Part of a small language model's weights.
Size: width 160, 2 heads of 64, MLP 320 tanh GELU, 2.81M parameters.
Architecture: LayerNorm before each block, learned positions, no biases in attention or MLP, tied embeddings.
Training: 209M tokens, 12775 steps.
MLP neurons of a small language model. Each row is named by its layer, matrix (down: output weights) and neuron, and shows model dimensions 0-159. Each number is 128 + 24 x the weight over its row's rms, rounded and kept within 0 to 255. Numbers have three digits each.
After each neuron's rows, "fires before" lists the tokens most often just after its 100 highest values on Wikipedia text that the model never trained on.

L4.down157:137140155121124111142121171085168151087147122120090149109135127174131069172104122113128150124127137148098104110129106128094143137114160143114139109106150096115142070115142145131139119117139093133114144130123151148145157091130121158081121114160179164113120138113137119180137098164149147136190159176092121125114130159131089115164134112115089129117122136094138118107146147080136119090106120111100123154113126161145095123111135170132158096144153085103126142096116117111153158147153143
fires before: "- ", "The ", "|---|---|---|---", "| ", "==="

L3.down13:141107122084149135126150142140153151145117164116108127166112094090159128196111130103128129115156156151144138075141137101142132111146094139081164111096100132145136109150127148138098111158164157114124115122165148137119102136162072087148102145106119114141110125177129119147130107122109110044123138142136125141120126127097114078080129131085104116114133163122140138109144142123146113120140147154100152122139169184129124138131156161154105116120118129118097142113165136153173162104118107
fires before: "\n", "\n\n"

L4.down22:102115127133113110062099158108151124099158163140149134115143114151140129135132077094089098156113165129080112108144103159102153117167126114086128122154125126101122124135171126145116159112119115132099142113143167123112143107062140161102133131143123102110125150117125128146129098156124129102101141109127159170135148144121131093163129137119116156103161146112146119117142080104110152134146109091147109096099118181139110129138163123133181145128150163181090114103125087155139163154108094
fires before: "\n\n", "\n"

L3.down92:132141137155128124168128126086157157094093125108088147091133153145120090148104170142094123125110157135181105109155131130114166127182129130136180147115150150125170106126131135131092098149099114121121121142153131138127141069117133122106123116124137099101094119090158107148110135075132145150110114093124130134074129127102165101131094152160124155141183135153151129123138154158080124166124086131104111110114102163085130133123136144136135111132146128139110137112180139151121151157086155
fires before: "| ", "= ", "\n\n"

L3.down290:112128106148108114153144146116130151124101138094106124115130122181098159140156152133113107150114132156122175119131100164100136131183142119092117118178169093120106128124162073140149121103160134110159107117149171108136133096143096109157131137097114117132083117116135163127115117108124117108150128120123137124110114081134162100152149130106101119119110130152138108123118162141137124128129165129131159087138107102180173132142147121146131169060153131165111110122104101123132121218104126
fires before: "\n\n", "als ", "ed", "le ", "|", "ing"

L4.down72:130140114119077112163138174141129133121119175094169141168164147163129157106081120124122115152080120161126137133147141145110153117062116110111162129127174135145131127095144103149153139111112142134110151106110142148120138125120138090119131162125129103133151100152095087145131173110134112113095105134151127146137163120153061137093133083133114107157067110121143107087182130124141178117136092139103135099114084095130150123158121147106110145087127142145142111153131125134132122118130117
fires before: "ch", "Car", "th", "ia", "ian ", "thern "

L10.down48:114145124100123172117132187098113137150135085127163130149093152147114100133125135136130146131146137070148112095118075166092119128176158142133183128158105145123138118140098096161152090091156114096147165116153112143151159134134162129148130164153163120118136149140116142167122144129116108161150130119104125155124155135117129083115099106111121103144119136108149126105123131108125132137100064115133156156113099142107122142109169091095086113162135137119111094169150088128087099115143146
fires before: "ted ", "t ", "b", "ent", "l", "tion "

L3.down264:155138076136143142137118150123137133127115114130133167160142130110133098143084122160102105132133103162094141082116125123076123146153155132122157167128104103099136130115126088099122151149155174134093174126135112125112131121145163140127133114149127092113115135156132095091133108145139105131136149171133078124139102081167162148159130135099125141157109126099088133133139106166100158120065106121094121093148139192113158146134125109136112112179086100121132165152119139115144161130147096
fires before: "ach", "ach ", "-", "st", "vi"

L5.down66:136106145155109122126081136156118133162162132092184123154162143126139127121158140144074153108190168101139139111133102131108155108145087102152129158142181114094109118153140129110087099131132122156162132102131142130138149145110127082118096124121148141152142159129157131102106128146121066121114066091101153140150118124120093132140115133167134144109197142142112144159158114135130084093116121127145130117121117145121137137083097109089129102143135124153138107117159101157112085124118115
fires before: "\n", "\n\n", "C", "-", "Ear"

L4.down257:144109089131147140131146128134112146132121135122115122136149143166089136128119106118136127129124143093143149151127134133131144113158144133105110141106152139166142144131125123142137106126137137116127130114123130074179197167126118161094089126124131123112165157128157142072159148127101132110137116123101157094084166124096193106114117086134160139102074143100127099137129145106143100123123079133136109093174135162182094185072135088104094146134138118124156105135109144128122110113156092
fires before: "0", "al ", "0 ", "3", "2", "9"

L5.down215:137159147142085127111140097160131164105153162106126118098097111111111127177130129105118101125175152104112100122110147096113113123140155150131119138177184164068110141139149155144102163126131138173117126136092159126173163121169127126095145147107094139111156149120108108109118127132122131110101124124117171065117123131123090144085118152171134102131149153118121144131109152095109155106144101117134168108118146164135145109140120137109141166138095126095142178142142115185106114129097130
fires before: "| ", "|", "milli", ".", "}"

L4.down73:127081156125149128137131079115121130134151134098103100122082118110100144126111133140142139106077134129127131073160080122150167120103125107119157127143132132110077054121156122101121144114148137162155136120157150080183077135125144157105112143158142130192118149121115128096129116139107146132135120165145176164099102152130102114158141142145135118100098121152167123131119160140148107172116147118162148131124110164111123132122146118140118120064096157122106148101138130128124142095132151
fires before: "s "

L3.down237:135143098054153116134118150106077124113094126167137134174119121158125119124123170150120064144120135112151112162105143099104163103105141141113137127119117159126124133105182120159121120135131124120144140103124128106112110126149125122148104135122118130112131113108147113142120109120122122128112143124161136153098141242127112116140146166154164114102125196111122115120108142169128156119093123141129130086135142164111121126141080125104074139166145148125138119090141119114181139120145115
fires before: "- ", "| ", "The ", "== ", "=="

L8.down270:154121101106134150140101168087121092129163137131181119134136102113133118159183141147113119138150106136150101111145115120116144125125139130149149165133153166119119146108163135137105153145166138120121090101143096130136104176111126138131116102082138116106127121118103103097106132146086126080104081139169134164159136116105125121110088134135128151165110132114097122150162081174122148131084157127157135126081160140110066117126132125159100140126148161143141146133186116132108091117080112
fires before: "| ", "|", ".", "A ", "W ", "1"

L3.down233:133088084131110147131148106131174136123110116132133178091114115123137124130113096128099150141139140139140131160128100135156140116110134156162079120109131081131128118148103148124168123130146107101088118201168108148080163119130119075142119136115156111127122111158146144128145131098130154111128075117151104152142172085129149115144172101148091161166123144121141150120107126077159106143122179140089130139119155095156111168153155110125104135133134106116136106160101145124108074122128123
fires before: "| ", "He ", "The "

L3.down46:128128118118167117099139149086144195076148165105119133122094121129148107159119111127157140088145126125153200094139111129111116162123120106102123090065097112133153134165117158133155171135143118147114169123124140133121146106101089121116122124151160137124127149110132129122072106125175122097130146153110135131107138116137149061126122127119126103119104106125125133122126133133110177085159142124060105149132130150108140135136130134130137105131170158102133136193167157123126130117104131
fires before: "The ", "==", "===", "A ", "== ", "\n\n"

L4.down101:146152124133102118102136117130114107153156117130122142085143161086092126108136185127113122123132115114114122138093115143177066158130078116166128127158126116114115175114135129118129146132137143121149103150170130150125128134113153179101154150178120163129159148137102105106110106145166110118133127116116124084085136096100157153150104125095156141114147140119150132121108147125074113132112182152124114178108177138121128109142147135113129097110089116145151147137114157135086156090086082
fires before: "w", "/", ": ", ".", "}"

L3.down224:129131152126144122099123148146118154102132099122139098176090126148109134135160159117112098151175101144100120102134110147091162129128129145121167110156155141123123073151146132108077125146131138118139145132152131140120096140134170082147134125136151107117111100079096174144104103069123154083133151151159128126096096083097089124121130133079168154118167178119151105157161123126107151148106120098116145156100150133119142120132116125128118108143177098176111147126097129157130114160123119
fires before: "\n\n", "\n"

L10.down36:150125146129153149107110166112145094132110137156157188129114119100150156135163126103146167072115128127142132132147144115153136103123122148171135112113104142141129118108102143090086105131113110132178153156137124126115118097150151105135145165105140139145162160154131126105126158125138157135079124160139126108122075146122093089131160088138125091146115153124120069136119124142129113093140111121118096111166120134125083150137135121065132121124085114196174131116116102133166117102091146
fires before: "- ", "\n\n", "\n", "| ", "0"

L4.down305:094172147138137122147111099120111153113096140130118117124150136153121083164141170148101122133132139149121114086185144110134129109165125105146141138123152123111134111132160110105114150122165144133123097165170168166122104097132146108135107169088097126104123102135105164121138127079135111113088133129131162134167132167099124095113087118090133132155143131120127075107119162125071083098143156133158113148070132120099128112140117122178138106087169160144118136136167109144153142114127116
fires before: "| ", "- "

L4.down57:127144126162183137142111126102081144151106123068071133089157134102151112082131100138132135154137130151083137125112133209144096129136123135074127137107100115169135133122170119129130137152104109125106093130088135134093107148152093108100137128097145119144127175113164152124122128145132124127152168145120104158120115128166111132137165162115097140174140127142126147120123152150111176089152114131154135150095123129084146124120126111143115121155125153098129150144096149107155117102162090
fires before: "| ", "\n\n", "of ", "A ", "(", "A"

L10.down45:097113125123145135112111129147141185113116140099140125120111128120138126105113133124126074122114108094169123186131120137182110103152144115129138094120157090139141095179149171136134162125163167068119143109167113149133108159108112091132120131158137162105143121101117133167138073126133174148153123093084070123107121080142135115143157115127090150121126123120081122115135138100088115123098155112149123140146129120159147166110106148126117102129140141090093144168168124130125117134113103
fires before: "ted ", "t ", "t", "ent ", "tion ", "ts "

L9.down171:126153138143111100090110163097108106119095142162158117149110137127090147111173095132134145094128107123131132126131094150141122128141191134114129120143101148119092184143138161135107119116122135130111128153107116142136084171139131144129107120122151187147133138116097134112162115096148120111073122147159125167140119105102156158120132117131164134122128135127155140162124092173126121109190079121079126121166121110131078142077132135127114129169124114129095100138097194122119117094115153
fires before: "| ", ". ", "–", "o"

L4.down109:151152146129108162141109116110119109107121117143146128137123105153084102153112132141157192127150101149127157098145098152131142171085136129125132086118155125106147133087146093134146152161149132120116115141091137096107087112152102088117135161085121114111145120136139126172146086107171132101097153177177133119155112132150132133134117159120113126130117149089154130104099117097133158140124130097171198158153150102082158102107094114111117133103128153138142156109155085153114127126114137
fires before: "\n\n", ".", "\n"

L4.down293:102113114173139134138145173128084119139128113148139075098107086071128124100121101121150147120114116164144103108134184105109132136167142168121183097123129162161106129132119147094082102165177145111153120139179130094148083159177130139128154108147108132109143136146154144118140109155105159089115126088109142112122111106103109101115107101168151125150071118157127170115125122142117086102140145151119142108136137135100168108119137128129102146127128147162140136143142124150120131111142102
fires before: "s ", "an", "a", " "

L3.down136:103162093116103166152137127113102155166136109137118100160100155124160144096090119100120135130118154184150179094110114092167116114141174164117149169156137078103140123162123087106121101135110140100115147130129122109115148115166167142147148108104076174157116156111095139115142128162083137110135115129114105139135125150124102119073116166125159140111127107113125105130161119142135123144130120133147092132117152170102129123108134158127094105127119150122147139150145064144132110130147177
fires before: "is", "in", " ", "ac", "omin", "h"

L4.down211:080132132094122106072177155158112100156105169150167133130121150113163157104152133146084111151138129065129134133098094151137093113136109104144151097102113176161168120126138102105104109132129162145151128096111148174133118176124147151118177109140116112130119100095122106161128130145102128077144152096115097124142135084119135167078142108158131138125149130084104148139118145160145134126092147132099146141119136121124129164126117124127124147114154119093128111113161136164123167151119144
fires before: "| ", ".", "|", ". ", "1", "ov"

L5.down98:135123129113113097137145118145126081143165098120134148143105134151163093114132117163155154168118078131149111156185147126094118125123124188119135092114137128140084136123104153135152091119094136134118127170127120128127131160130163132163118152121101106127099130142151104137095132151141124123134122116152160114122075136101098126146110122201128099106090114099106123197161117145106109135162129136120135145132086125112125140148131146141137057170151136120156099141135163125091156092103109
fires before: "| ", "; ", ") ", ". ", "1", "% "